MLP neurons of a small language model. Each row is named by its layer, matrix (down: output weights) and neuron, and shows model dimensions 64-191. Each number is 128 + 24 x the weight over its row's rms, rounded and kept within 0 to 255. Numbers have three digits each. A neuron's up and down rows have the sign that makes its largest values positive.
Before each neuron's rows, "fires before" lists the tokens most often just after its 100 highest values on Wikipedia text that the model never trained on.

fires before: "ec", "e", "u", "p", "ct"
L14.down338:093103122145137122139163092116136166077121131118120099086119159139114124156127118171151099172135086142147111159106143086152168135140140130105154143159137131162150122099130107136151153125190118102131147126144104125141114132135139126135183137112119101117122124195115132141160123133090121149123094129130136126159142151118157153133088098085119152131104117114132145156129139145125080147137

fires before: "x", "o", "u", "ac", "it", " H"
L12.down278:129147142112137126099108135128167150100152057128156092099133158127147103114147155143128108129153116109082125147098115107080101171136151087132139153128119111110147097136165148090139151127172155089111130106172086128134148106082115103089090131129109120125118097113114103105129144115096141110063077140160105145130125124118115121136116137082102167139115159111096131110139123105145141120139

fires before: "r", "o", "am", "u"
L10.down388:070098128137095134112144137186134091159104077117110108156131143110149126115118136158162118180143097127162165121121121094134112176118159098121109122153114079135153160147107147109117108135099121111124143132123140122149140137137134112145141147116136185140111130185130120081171144140129099143078133131107127116120139134134141126143121115151147129112179140133106157072138086159151120122116

fires before: "s", "l", "-", "on", "d"
L3.down153:206097124143142135105095132157135089171125091142143123096099102128118106093089103139136127144153134144154151124130146134137139153137147092130109107158156169130128103118201114122095151141129170093154126179139164160147136096139124134146161178123131128138109146112136171107072164151140115151143119079132136108135101149174107163104081147140131091105140124129173078115136125151124150103096

fires before: "5", "0", "6", "7", "4", "2"
L12.down349:209147157152139134126143131109108138134127120137142134133105089107149142142101146120117109155148161131152100135103112137127147148163081142081135148127118145137124151143081154136145075086148111091117133119107120113102130118122144124112161145144136131136060171132080117122150132092174122114138139094139128107154085122144121147132098128154109167107171118185082152154107113136169165152093

fires before: "st", "al", "ation"
L2.down54:092136121129164130113134131104182126099121119151097112100091174123145159133181106135154139107112101108098139128171132149130112155147123102149108104124125139090073125107159157140111119104127148137134133154104156147147119125117099180093151164128168123097106117118106119134104096179079118139117116131126110117116135098114119144114139162134129125118181129143114105126127109106163109135144

fires before: " ", "ber", "it", "ant"
L12.down446:100161123087140074150112113109124114153143129207123107102161161103146093147130139145119112169103134115113143132121152105136120118083137171126067122152149138175138131167152097120129159125130107164107124149164160162137157137115121156093113110105111128144152108158115131125119141130153126146119118120083113121104160124106160137163124110098141123136131163162136112133135151109120110146165

fires before: "d", "ou", "and", "ad", "n", "ant"
L2.down383:134148160133113099147139098153145136083098166146134138125111142126179148116103104106103186114141153117111194147082135121110127116144111120102141164136102132126158110134133163155151097084121153123158132122098123115117134154140093116175131132113090140137155129110120109128046124155123122113091136129125146120141100148111103128095094153134086083088120148134131125087100109075159119095103

fires before: "1", "4", "6", "0", "7"
L14.down129:132083159128119119152116097117108148086139139131119132141123137141127126155151136129145132102108064131113095137162161128094104148142090125073112130108088161119109113131080125113118146166122162090122176138117127151161083132143138113125146067114083117126088129143163113131166153149112092112137126101137140099151130117118143145109104100080128125132140114118125115117117114134117086134140

fires before: "a", "am", "om", "g", "b", " be"
L3.down165:144107142105140126137127140132108105144110156164065129130106101102172115141125154138115121093122139107133094127135147128133089156137177103146125145090143141139115124149126145117147160131103098084142167117176095137144142178127094146133153107163115100122119076119126156147152086164122103113128151118161135151147098125162113124142118123108144118141107099135108139131119091123176113125147

fires before: "he", "h", "d", "s", "ce"
L9.down19:105114115101146133144160115116136152108138155130131162152154139176130147150129120144140145098128125165150132138153118172124140154124113111135159142135106148101117147149115086132112114118112126157145185104093133065132104099137140101185083146082123164117086132143095103173115109117102149121175145134169133125143124111178150085134158132152165096139126106154143158161110077161108169152138

fires before: "he", "h", "ation", "ed", "m"
L8.down106:119104132123111186170146106145158156110126122110134130112123136106189134138096143101158097063123120120130091154151134143143130108140093126128131144107129153108141179127124127105063112117137111144180160145154107111138117103131102165132108110127127145154084143121119110136105129104163132100172152163089095150132145099144113111119110162135124110121120115119146134181101101122140142111147

fires before: "l", "re", "um"
L7.down317:152122141134124135086157163133090094168154147165131100085139116110141143111056154143113114145159105078149128175146136165102132116128113093116120134111128117104100131120112118103112147129128144122129151143130100136129113147103159090129126155144111184086136188122114146135141173095101084139137116132160141101116096156118156122130135139166115089124117113155151138166132122131082152145116

fires before: "e", "es", "ia", "le", "c"
L4.down244:116138072126126106119136089126123129175147097117120171151144129078150136095108123127158130157116145165133115189146121093133125153188166093101148121103081123148145125129132153137126111111147127130121149128114125145127120103135156145163085109135174086151108136123147139102108138096164095124144156115117081095122079117106111123131135079156109186124127160099112146147119152166108117125081

fires before: "m", "e", "v", "c", "at", "p"
L2.down505:107126110150156109096145101091093117148141129116143132129119136117148123106176134111120126131143157154114163156102123120116112157125128103112141126155158096128113126140145094107144093128127147152128133073145141092139123151081137141179098117089122147149128159088131120144084145123148089093102138151116091135154112155099181136124132129117122170148100109094098107121171151133165127116124

fires before: "u", "ct", "j", " F", "ul", " A"
L2.down405:124157077165119123077133146111148136124124121111163112124141093137108148156119101144163100196111116135142132163117114153103111101137150115134120140118134126121137106133157112159138127106129138158097124104171131178155089137149137166105118140129125109145127118147138123117144138094097111190103130099101113067145169166124079146180119122102119162116141118121110145105128126157101095138129

fires before: "re", "r", "c", "ct", "p"
L10.down59:112132161117110094133092154105116130155128093079124124123109138112082141115057123133139121110164138150147123112117149117134108106127108105091137085106120149150119110117154130126132131198096141125102144111192105144167152108140136111113095069150148101111110105142110114096102160092162131141149121134145128140129150127088149121143085092157096154116172065147097161161164089130125127125152

fires before: "8", "7", "9", "6"
L9.down270:149134118130118108154147137148116153115148101182149088080125107104118122114148113121144174133136113107103079124144134150147099174114116189086126135098122129073112078139094176133102133145176143126088152120119112128167127167110111120126157156113095120107110086087104123140173128115114116117140117120127191130129116175150118141142157085106096124148119101155120139143117155157134126138149

fires before: "h", " as", "t", "c", "e", "s"
L8.down378:151127115103086116189157111098141131143104176093139138149102093125088159141162102122118109149055141119135151134097114144125148142095087147131139117116102099092133123151161135142144156139189133149156154118137092145150125121118097111190127107138132160173151104151129086159131142107127149128115117170135135086088140100117074087118136109114133096138131149110135132077155145154116119104123

fires before: "ers", "id", "e", "is", "al", "on"
L2.down11:123150126131169152162138097141172142109097116153133121119118143196113141127182162130155127131131163107139109149152116119148152150161109104112129115134154115128107116122095120128125124082156133113093101155100136160143099123101119114111117152133131145123136105164118114107107169106076096157113135123125150097112145109110131119138134140165089120107164109128125157064146107135107093155118

fires before: "al", "ation", "e", "es", "s"
L5.down384:155103163127143141129117130112122184144115073112110151162106117130101115131150104148141153168128081142134148139070137151095126119082158106181090118147105136156088155105094153134170127115147133149126119158126150126116138138127130104135148148134126149068123085117098096128146149139112184192125115092140141116128125128124127147123131185108190148145125106161117132111130115100156124113167

fires before: "on", "ic", "y", "e"
L7.down440:150129241125152143129129159143147119110118101107140132128134149133167126130105107135123125128132104104112118147179134074120123173132129124137115144113165128115136144101128145122087112128131109120162107124151114120079131141148130124136122093154094089075108138143129127122129155116137063117153115112137151164095127143076116160159113120124146155106134094129150070146144105111126089140127

fires before: "al", "s", "ber", "her", " t", "'"
L2.down419:134117128141117150138112117151135140144124117148106137126155114119143129131099156115149060166121139139133105157128153148112104107138128127112149122110140121161115212170137134126114119107108102112145148131153161130125148139117124132092127139113100153085146108115104133168138157130144117171161079143126167087062140172104124101150181172120137124167141132107147120139097146095082140124103

fires before: "n", "t"
L7.down389:157134116144120103106117111139137176172110115138092182116127102090114119153087097091138125123122110172107123111137146156162107121102136128160144119178125103157088120163149105109113126133140137113120143091156137115154127169103090120140132142138167140132136176150113098145102144145147125125093119121125191160110118114149149101139128107077115147096106121120129123151162135121127114125143

fires before: "is", "im", "n"
L12.down243:174140121093132097097132141158174104110137124188158104113122130130117119172102135147112122129097152113131165128098150155101145130104102141100160181153073149136122131168151138134168119126162132134133114138113109157151116157101114154104150125158133142164118135104169081103147152138124140126103120108106163125097107102126095118088103117139093130090112167113142119131071098084096163129103

fires before: "t", "3", "2", " A", "0"
L9.down81:101168151141129089120160167115131110121130095154178169130107158156142159145106115119179122094129102080120136144102163144115119137140081120149085119151154112135119090117097138113116129133129069108105153100132140116159140140095152152123122111110149136093093113148149084166144090118163118115117129093137131136150117101104101128141143116092109117109111109159116167116143132102097127091089

fires before: "en", "a", "ac", "m", "an", "u"
L2.down286:153123114119123119126108118155091134141100107138174156140153095128131108099135085142133104122127144106169158136114115137125122083127127094169124133107132127158064098121117168137121136119115155134143123095089081115152137138141135112171066149094151131144163143129118128132128119082122183126126071107157117135152121125160133101089111120144143198163138112159127109119116107110129098148132

fires before: "o", "e", "g", "al", "her", "d"
L8.down283:114170162127136128149160101098104142122116120168151142117143123097110111169115119105154125131126101146126134111088107106114160151121103106182099096121097150098091112148149122144129086138090121130165144122129121149111127115121131152156134114117107130148126101099185092117132132183139070100147121121171147167113128158139145176123136119125148074125136157110161133116138135116138109119149

fires before: "e", "es", "al", "el", "R", "le"
L14.down299:153172147075140135141147134124145174126100062129121148134161141113134132121133155147103114146079141104174121106070132158098126118111131137135129118140149124111136139140087138156139102097099082146140158102086139122183153161085129131121124096141135124119152121129080117132109125104100121125096171133123186136095126105118128087136135125144183139124188106126140115111112147121122124108161

fires before: "e", "es", "h", "m", "ic", "ed"
L4.down125:061154105085119118118114058101122108148130145092122163114125144129136126104125156100150119176109130127098142085122139120152132171143122135142080107166148123145179171114157118136125136134166123105122134116106130103131107129120143151193099125151153099177132120083130142148115142080128136123136152157140103107130071137118135133145140103119149154122147100080093153134132142141130126110123

fires before: "ol", "ec", "p", "ot", "e", "ort"
L10.down155:127142189110098156149128107161125105162136130128196140171142106143142129085135141130097125169146133159141120132128153128160143166127127133182110145116155102171106157041113117107187165114123123155135134089148134142113153148105143136114146160130166140125123124127108170100096119111093085112128100153115109133089142130146135082153099104139147116128111116119114108123098135088116151141163

fires before: "d", "p", "t", "ver", "w", "u"
L3.down147:116147128135153123111102132173097115118118162125161121136102146146100112159148129200134109159162109111115148167092128113145119126155143129124127133102101111150139117149144125119139136156152085107144121131145138092130112127128137131106161112169156100107114192116129119123053125134104130175136122135137105112103105135154120105140102104106091109161124119150155120129160109118176136122135

fires before: "d", "t", "w", "m", "ro"
L4.down254:138180160114098106145135125135141174101115173139103148098098130134104147141110122119121159139088138149112103151104127096174114167192073159096136129123120148115135106105127122155134102131123110125124115108112170177134138131128164130109140136124121093126140140098129137108122107126180111120171128135135116115086165111127122115125115131066140108116133163095118146124102141123145143114144

fires before: "e", "es", "ly", "i", "ed"
L8.down505:137096132121149137147101083120119140141132100145105133147114159154068113136147146139144142153126154167165121164101124108122120084105129121139158122109112147118146162148155134140140135073142124152124128132143118152121171112155106087162093121171120142153101126147103135122115109118143114090157172142145114085131109140134107113121120188156152180120074122135136128107104103114155046106145

fires before: "3", "1", "6", "5", "4", "7"
L10.down261:187158169139162086116163159102102161118146127099147113157142136139112105124157149149118107162128153140104140144139140147140135133112133143133141126137171115124120162122086137110156108078162125119138123140099147133153138147125157106150123119112146119158113112080114149163128178132140146115088136166130127143130078138152099133125113098124106128094137131129101135153135084081103100067108

fires before: "c", "s", "ab", "p"
L3.down124:111109064129114112136109096149129123147106144130157120135167139106104145148142123120118137063128172153122140161146117184171141108116080184138137150165101129122146067109152140101121138094133126151136123140176104087141114094103126115131126138122136148154143128150095106103121063127154135114137117102150104097126132123158085123135124122129106115092168097144138123141112132153093083133116

fires before: "in", "g", "ak", "k"
L9.down1:128131136172101148128164094133161160098123081151152129101140139124085141102131161148116129144125156130120128092144121161166109127126127101094106147138126112146126137167149122102130081146168137101131094133160138175119149151111122131128104144126159153164125092105150136084153110136162115129171161148139147133115145120114132106140155120135147156156146130116120154139164126145095154162132

fires before: "ing", "ed", "al", "s", " of", "iv"
L10.down176:098111121182144111125110139153142112101147120167124161094118107137112126091116115109128079136171115137152144161110127165130170124193122138130100131123131101137098152132103079177145154092141135118155118134129142126107105161121127099147134158151139140155127146129159133112111126133133162111121139106096139148166130111084129121114078127110130189128127098150128113133103146155176129165137

fires before: "y", "ent", "i", "ies", "e", " |"
L12.down294:123128146130137087142123148152102131127143155124132110135132094150101146112176129137154138171132178138113116115145128125130098126137126144082146143101129165127137128132108130148089104124106185150143145140196108157145158129137133117147113139137116075081164139128135149109147150147099099083129157093119124110118147125116136135150148154120119137131153141147133105100101151095103150113111

fires before: "8", "7", "0", "ct", "1", "6"
L14.down450:125100147152132107127164126125149128122141126123133126138126120133127167139156127119150107094132170130134144130165131193112122165150148154115100151102174099149190087114144141121176115122144142142128120149159083115089108134130136122142128163137155142126130130129109168117144126074133128058161135143142132098124107147153145107118144111135102143138127096092077110145114133176147106147156

fires before: "s", "ly", ",", "th", "u", "."
L4.down114:154130078119136109141141176162094144145115139163178143133138122117133146168114144104122171099123127124124139122179107097118125097079150129160115129193097126146120116099131129157148145092129151156093135169114173126148113127178131097139115118130111146135114142090115138108170129144096126134130128135118113117110122098173159109132168134109125082100173132125128120122131131103109154125103

fires before: "k", "in", "h", "al", "ist", "if"
L12.down238:125115169154138128139139147119137121083144115126102154135120132119134131132111152094126119079120120158134152113132091154132079079136102135090103139120153181163134120141133145120129130151190163114144091108113146140172166136141129143121132122107145166130149064150101137131116140137095090157122120105139140155103137106133151158159136124128154153115123133101112132132147120130092120121146

fires before: "e", "er", "es", "en"
L3.down53:096144184097133127104121127126140103138118118116127093186122159144116096160165142138117082104140140106134111099182158155173159130133148124128138143130127102142114119095153102118126183142080114122127140103159131131114095119106111121119163076108190135157140143140138135138118154119145139113107171125157088154113121109111162169156138143130117147124138143136131155128153142112149124138133

fires before: "iv", "ion", "s", " of", "or", "z"
L4.down358:166140162107115110102110136135062146137145126127127152115134135093155111123131159134121140171124150134124164114113135131149155112132118102138191095122147119140141086175159148129123096153127111111129126132129129137114122190128123113135149140108160127106112128176125135112097081113147155107094153148129122174125162080142120062116138124099098138147111112115117101142131155127119100103080

fires before: "t", "et", "z", "p", "ut"
L10.down354:143084100098119126117134136110120183134125098168102142153192159121159106111149135117084084130144146188112121102106107157161147138117159137105164103123105098147116101118162110150110088124159123150145112132141097128165151133102108092159099124089109149120101146166114136128115103123102132128088098150156111162077132115093128092131128145136138126093170101120106127130123104144154121121126

fires before: "ary", " to", "ct", "1", "0", "2"
L9.down483:101118140127129126132154089142127093128120121135191137078111141164135136122144112122099095093153137131132139122187125167106103159173132158132095175120128099144163131144097121143158125133122076125133075122133144130105155149136128112086153132153145135103089140128146099122141096117081124139099116101109100134147151127097150111135150131087139153104138117131101155160116133102166136125140

fires before: " ", " of", "st", ".", " to"
L10.down441:127115095121098122134123147144136140146110165131135126084090133154132172152108150134123157166109071127146114148154092123086141118156131141134121124110112181127128140114137154120165119135122167126094146150093097119132122114180093079143104102116135086117134159128171127110170176113155086110147133121123125139131116147153109136116117133135142129109129104097102095098175137151093109067093

fires before: " the", " a", "in", " d", " F", " "
L5.down378:122121174129154141171125120120135141123136150083147126137127148105118092132100086155104122126144105087151110115189129172118120113110134137100153138138136126136124127129092114125103128125149152123075149144115173117140119149133134168127137099130101111099142107134121167085080111168118120134128099109098068121129130138151121136144121153140134165171080126116138102164122089084092164165150

fires before: "s", "g", "t", "ed", "ant", "e"
L10.down228:109084107137119158113134119152127157134103125117085114114111105071135166172101148111114106103144071165105145108100140082171151112109072125126162142137163118130141114149162105139112061112110140109136155139101138078148122123127131136126118147116134169141123159076136105127100095154145126108132142111172159137128152159144145168114118171151143118139125153118153148104142151108112155144133

fires before: "0", "1", "7", "2", "5"
L12.down393:203137146165116147147133104136126138126105128087158149157142132139140132106129141129106099127169121130095084123138152136121143132150174163092119105123120093147107177151095081143148120129143075106144140145170109179119134122126136107162147140133105125109122128147133149139136119129093127140067142134118121110080139168141130128162140103117087153122145162145102125126138103093103175072127

fires before: "t", "al", "s", "l", "ing", ":"
L7.down310:139121167152123158109143130156139137112160095118143156149101104150085140129109137135111150058131111124139150137108148135108080169083118106139154122067109123121061116108139119163166161130139143119156140199103123112149122094131186123109113141120156130125139160090148137097143156147169134148098127139131143137155143129125151085122159150103156113129106140118129157111113159135157133096133

fires before: " |", "\n", " (", "ic", ".", ","
L7.down405:103099104166105136129132142142139108119127115142104145095168116156159128115123159094138116161128130109120108167113127158179085153099126129160094147165157137173106127142148109151161100116140132102147158130114162093141089187114119165125170139172141130096126147126124144125112128132155130149121107122117148120127139129170148096132072127132130145093188154112106084093133136103065136147115

fires before: "e", " the", "ly"
L10.down382:152120177159135122141142133125139096149133089093177143123175122101130135163179146129114098128171120128131124164129118122146139162159124117139106122125111104130112143109116115080122124089148105119141126138171167113121121111121116136159095162067137107077117120144162132120172114165143118151149151162099139131088169139086143133152116090176165118137100116114085139119103139128156135123108

fires before: " the", " a", " D", " L"
L10.down138:124130141119147126113151117102113150126094088133157113145187131128128109160153145150118162115140143148135140121159182116093115092123034133108168149146126146141114142136078102120093115129178151159103145130117169110127112140159108136172169101125143088136103139112138129147129132124108140181108129132127115135080158149134135147182156125155140110116100123123090109138094138111113127167104

fires before: "or", "l", "i", "r", "ter", "t"
L5.down248:142144123173100108145110123101140118155121118114154133130083145160090134140119114149145113100122143137103145149115091056118104124145084144132130085114127125111134163113147156153162117106106106106142134116108115146081105133139142118145137127153163126185106131128119130141114182113111121089072090102145091163104142115120139115147100130104113099137201110130133152098114099133161119110126

fires before: "ent"
L14.down145:084137131116086097140130150159127125150139103116137135115156105163132110138115131141113091142129090137135123142151131125112118142119141120097138159070091137165164150156096114140120150139147172112147125138174135115120144140120158138138149147120137142144170119136105136121087148172122131076165108088078116112149162152134156132143091100128138087142137130164123108092156170091123097098153

fires before: "p", " of"
L7.down18:128149111113095118112108120149120143144103099103135136156132149111100141119116127129127098125146143173129138118094102139130176108104142161093138150152113128155153118130161087147135135118130128139125138094216115115152130165132133116127121091142154125127149126185109124146084126101131148094115141151165141128105123140153122094134094150097110165144108119148145167144127114125105100117062

fires before: "t", "i", "is", "im", "y", "ion"
L7.down146:113155130154155150178131132118123122146150119085110145159130148160108142156151160106144132112097136134161124144039153085103124116101113129177097092117109127116125139136129168127081114114138133157124133151128126126133143093118157113125111095134120103169087180131171154150119163154125119080138159095157088136113136103100133150116108144135077146123121105137116107144120119100112194119118

fires before: " of", " for", ".", " and", ",", " to"
L12.down155:144123118125081180161116096152161155137128128134129152130149135146148142128098153136123176146175098120138078128144107121128174122100115128078129101166106143169105114142124145152174134116181146157127148169103081113139130130152112143173125056123109126135155168141118148086142169136140120093114155127121130100143121133160143125124125161171132094129112122137141129120131129139101131113120

fires before: "e", "n", "m", "el", "ary", "es"
L8.down442:129133152161107155138143109090154084141101158157162086123137133127112124128155160122116095112107114117147145173148111116146166110115083122172108130188118079131123167085095159130115133112154161104143132113154128142122131114113067145107131092119143109159116104111136143121131149119146142112107184148152153116136111116090132096106124159173178110126120094108140149147115163130111125099149

fires before: "ic", "o", "i", "and", "at"
L2.down240:160122132162130153145111099148124147139140097125105139109144131140120109133118150139139159159129113137141158128137113110120126133182158174167135114126137113112208146129112084112162155138122170141121164130171102140161089102174128146108123126127131114149101096129129126128098130119115087127166108128108158116148179155140162153104135132066161090141152145181110113164153146119145122134153

fires before: "al", "s", ".", ":", ",", " and"
L3.down152:101128103157150134154131146160165156116122149146137133113136110150184152120085147107143106168179130132173153177140118121090110132114149170107096170132120114134096142139150141147163131124137089110142151165110169103120118158099091144119127129127150155098100153140148113125124138102117115116140113127109180126085130139118167135120132090105165150128166101118134083115111115089133135107116

fires before: "u", "e", "p", "ep", "ay", "ar"
L14.down475:157119126155102147108147129146121169103099117139122158181113126080079127132130108121120126147112089142132108150073082131136118099122122118112156109136127142128115133113150097127134116140080146151162119143136100133124085180120137111156153127111121141123146143164117143167109139124125165131081117135135134143147111163089123161154148125097101145110135112088111162131168171122129104094106

fires before: "ed", "i", "ic", "o", "em", "e"
L4.down393:169134111162134146141132100128115158134180138085132122127134125095114093097103133092119136151123123134136165112110159120101116143117128117109137104122113097092093115102135126117147134152110116117122108131092114096190135102105092157099152155148155094174098142125129129147095121164121071154154127089095094118150116139136132125116109157116137128125177186187075111134134125155111082129125

fires before: "en", "l", "y", "t", "ation", "all"
L2.down141:079119140172097128114114127137070148143157110137163155093140154095125126111087090102141119128100142095176156116139155119143142111153128144141122121130107105083096133128127147104087104131104172130151137162105153148122123166147125108086142145147140154155112177166160125129137153109081111108115124151162146143132123135101146132140096143117141129148118158111176179146106112112126128118089

fires before: "re", "n", "ic", "\n"
L5.down443:144155161140142132144138121166155131148144049097120144101083142129131148115120097124123155109140090140120142149083131131134135165129137143164117105177166113141080101100149138119109120147127107150164139125102123089154076158167134150131178149139133106088168144113128150136140135151122115115106162130127134131134106137144154076141180154099127142099132148120103134158145159146172124099157

fires before: "r", "o", "ro", "ort", "ac", "ul"
L5.down345:093144133143128131130136113135085121119078130132139154121102107136104159145111103119153138179155082099141193164116178138125136098106118119140115139165114105138165139109138132124167123100126126115138141118133174131148128137111139087123109145131123152050136117105123151118119187113082128135103146114119114139111135150138153129163125098169143148123173167134116139157155138149162092149112

fires before: "e", "al", "es", "ing", "it"
L5.down34:100115127134180131132179141081140134162126122122184125082108130133130133152126097146099110169146101103140126158118138171147127139151143102106126113091178089130125120125138122110126130127157122153141114176145161121144172146105151101151132076118093140155134134124127149113140146132148110100127110123084146134135131124087132127118131186135148165116105164088128116138148145108091075134116

fires before: "ent"
L12.down92:095160127126118074121151151164113123129148139126098152182110153163121133085106143111123061117146130140171149122135157178144111111133128130117126164096089118132109154118109117114124100125132143161153165133152165130150117179164146141119128096114130151091142135121111146127121138132154162128186118125151126149097182162136110187114107099140120077152126133143080105120138104127078119135093

fires before: "g", "le", "v", "d", "f"
L2.down237:126173117150130188117150136117119126100102103164111139124124167149060170142155134101123128112147089130109135131116092108130136121153145149176098118156172155128104092112133093136121129122104104155105082110124083124134112129129163129160140138123145147109191126071098104104101121131132126101167142133160144167130162158128162129138127128113158121130133140119122076119129114067143124121121

fires before: "0", "it", "u", "g", "t"
L14.down259:140114163110158101109122118177123102105146093087106123141126129143137111084206124165101136148113072108142094142093142074142102149137149112115109169123124104076169133136169076109139190134138143116148127159128141114136149126124098153121176100171154141099105109133132117149139103095118109129148154162112144135125116080141086131156131127143116125168104156079134096112126090138129134123128

fires before: "re", "p", "al", "if", "an", "ing"
L7.down201:137079109104099087124116142151116115143157105080166138098109121110175142132090165109143164126153102112141131139102150135146105139140104118107141134091092097122105144092161100133137105109128183173132147099103131114117126143104110116143183116155115140110125092136133118108136162145132106147102140166144160114181102129093131143107108067175123146101141144147159105169132118103139118138164

fires before: "9", "i", "ent", "6", "y"
L5.down171:111143126144126123157057127101108147096162184161161091131140098125120178121143097139081123147097129128077101142140127138111113165143107159109121129107131086102131117102155113147116157127129117150091111099129056091130123158110096158136111125122123140120155072127130129155097153156088137110118109131165140176112120119157116073143131105130108171096120126137125155093140085104129131101168

fires before: " the", " ", " T", " S"
L7.down372:140145113137113128156193169145138144146135142135138143084152129133114100124108130129112124138162108127140167179137083119114161100081141132155126160153105145121127133136201131113112145133105118147131082158148138128103080109094114126147135138130164126118157111104095135106145198088130107132124106154112137107124134103123107118144102148146146127148128176136116136119190175150122132098128

fires before: "k", "l", "p"
L9.down105:161106126158117108095083128124108098136130142102132119116140128141089117160110119112169136160137114113136117100125150102143082085120161095143177108154124157161136163159127145135155076163099137147108091117113144143144125147161110143131128127136114149146138118094112175126128101147100156090146099141122133163127152154170136131124117093116141129085152085104158126134157189144079105103145

fires before: "0", ",", "5", ".", "4"
L9.down149:236145148148147112161150074148125163111157135091123108144114112128151147171118149147138146127125132116151138104159143126163121128135132152111114120126094103095143130152075126150156130095095119126121109127155136078133147151150151125115130126105102150106173098130132129169127140129136133122104155096134115117147117139161140127137132123081119159150140139153158122079119062093158128127103

fires before: "o", " ", "u", ","
L5.down510:103111138094119095131151136155135141149126095159132146116179138076137136098119116156127133095135119142132164103138087131174102112116143140091137134103096083157128131146116142114152074085131151160123108093119110124110123147097105138141092122128164140148104082162158137172108176135141109145116092148103117095161112163145127092126135133119155138112143149127103134096118108157101172075182

fires before: "d", "ion", "e", "al", " of"
L5.down309:136114145126128152140143120078096102108106148161110111116143112058082104116109144095137134099125128107142099142135077101131166150154154100146130141131130171151123128123145103128164113142142116146138085150162132126151134148128094154186154125112118136163149104138160122116123167133166111126149101138146134128143124164081144112104125092087149105146157165128118144154099146127120133163174

fires before: "e", "en", "h", "al"
L4.down3:103142128135112115096140132113128188136124154156127138101105129104127135165104137084121135192098153125155098148147195148118116145133112118135167154113141128154122080133152103133120123110144112153126111181105116144135145094120136104172161109120127151138118142158135169127082155174145095094099102174113163126157153149101169155120111119139121140113119163112126108164172154122130119122159

fires before: "u", "r", "em", "ur", " ", "ac"
L7.down130:137163165124089138092158128119120132135094117099131118088098116108147139113131113156138112124136105081113132130117102132121087125134143125138154144135140152150144133149114148135160125160136167093099117102095114109167150104095112140120075122138104124178129135151129089137116140121094116096137122121158099148150121141118131144103134122113135131127155129142093121137140084134139121155117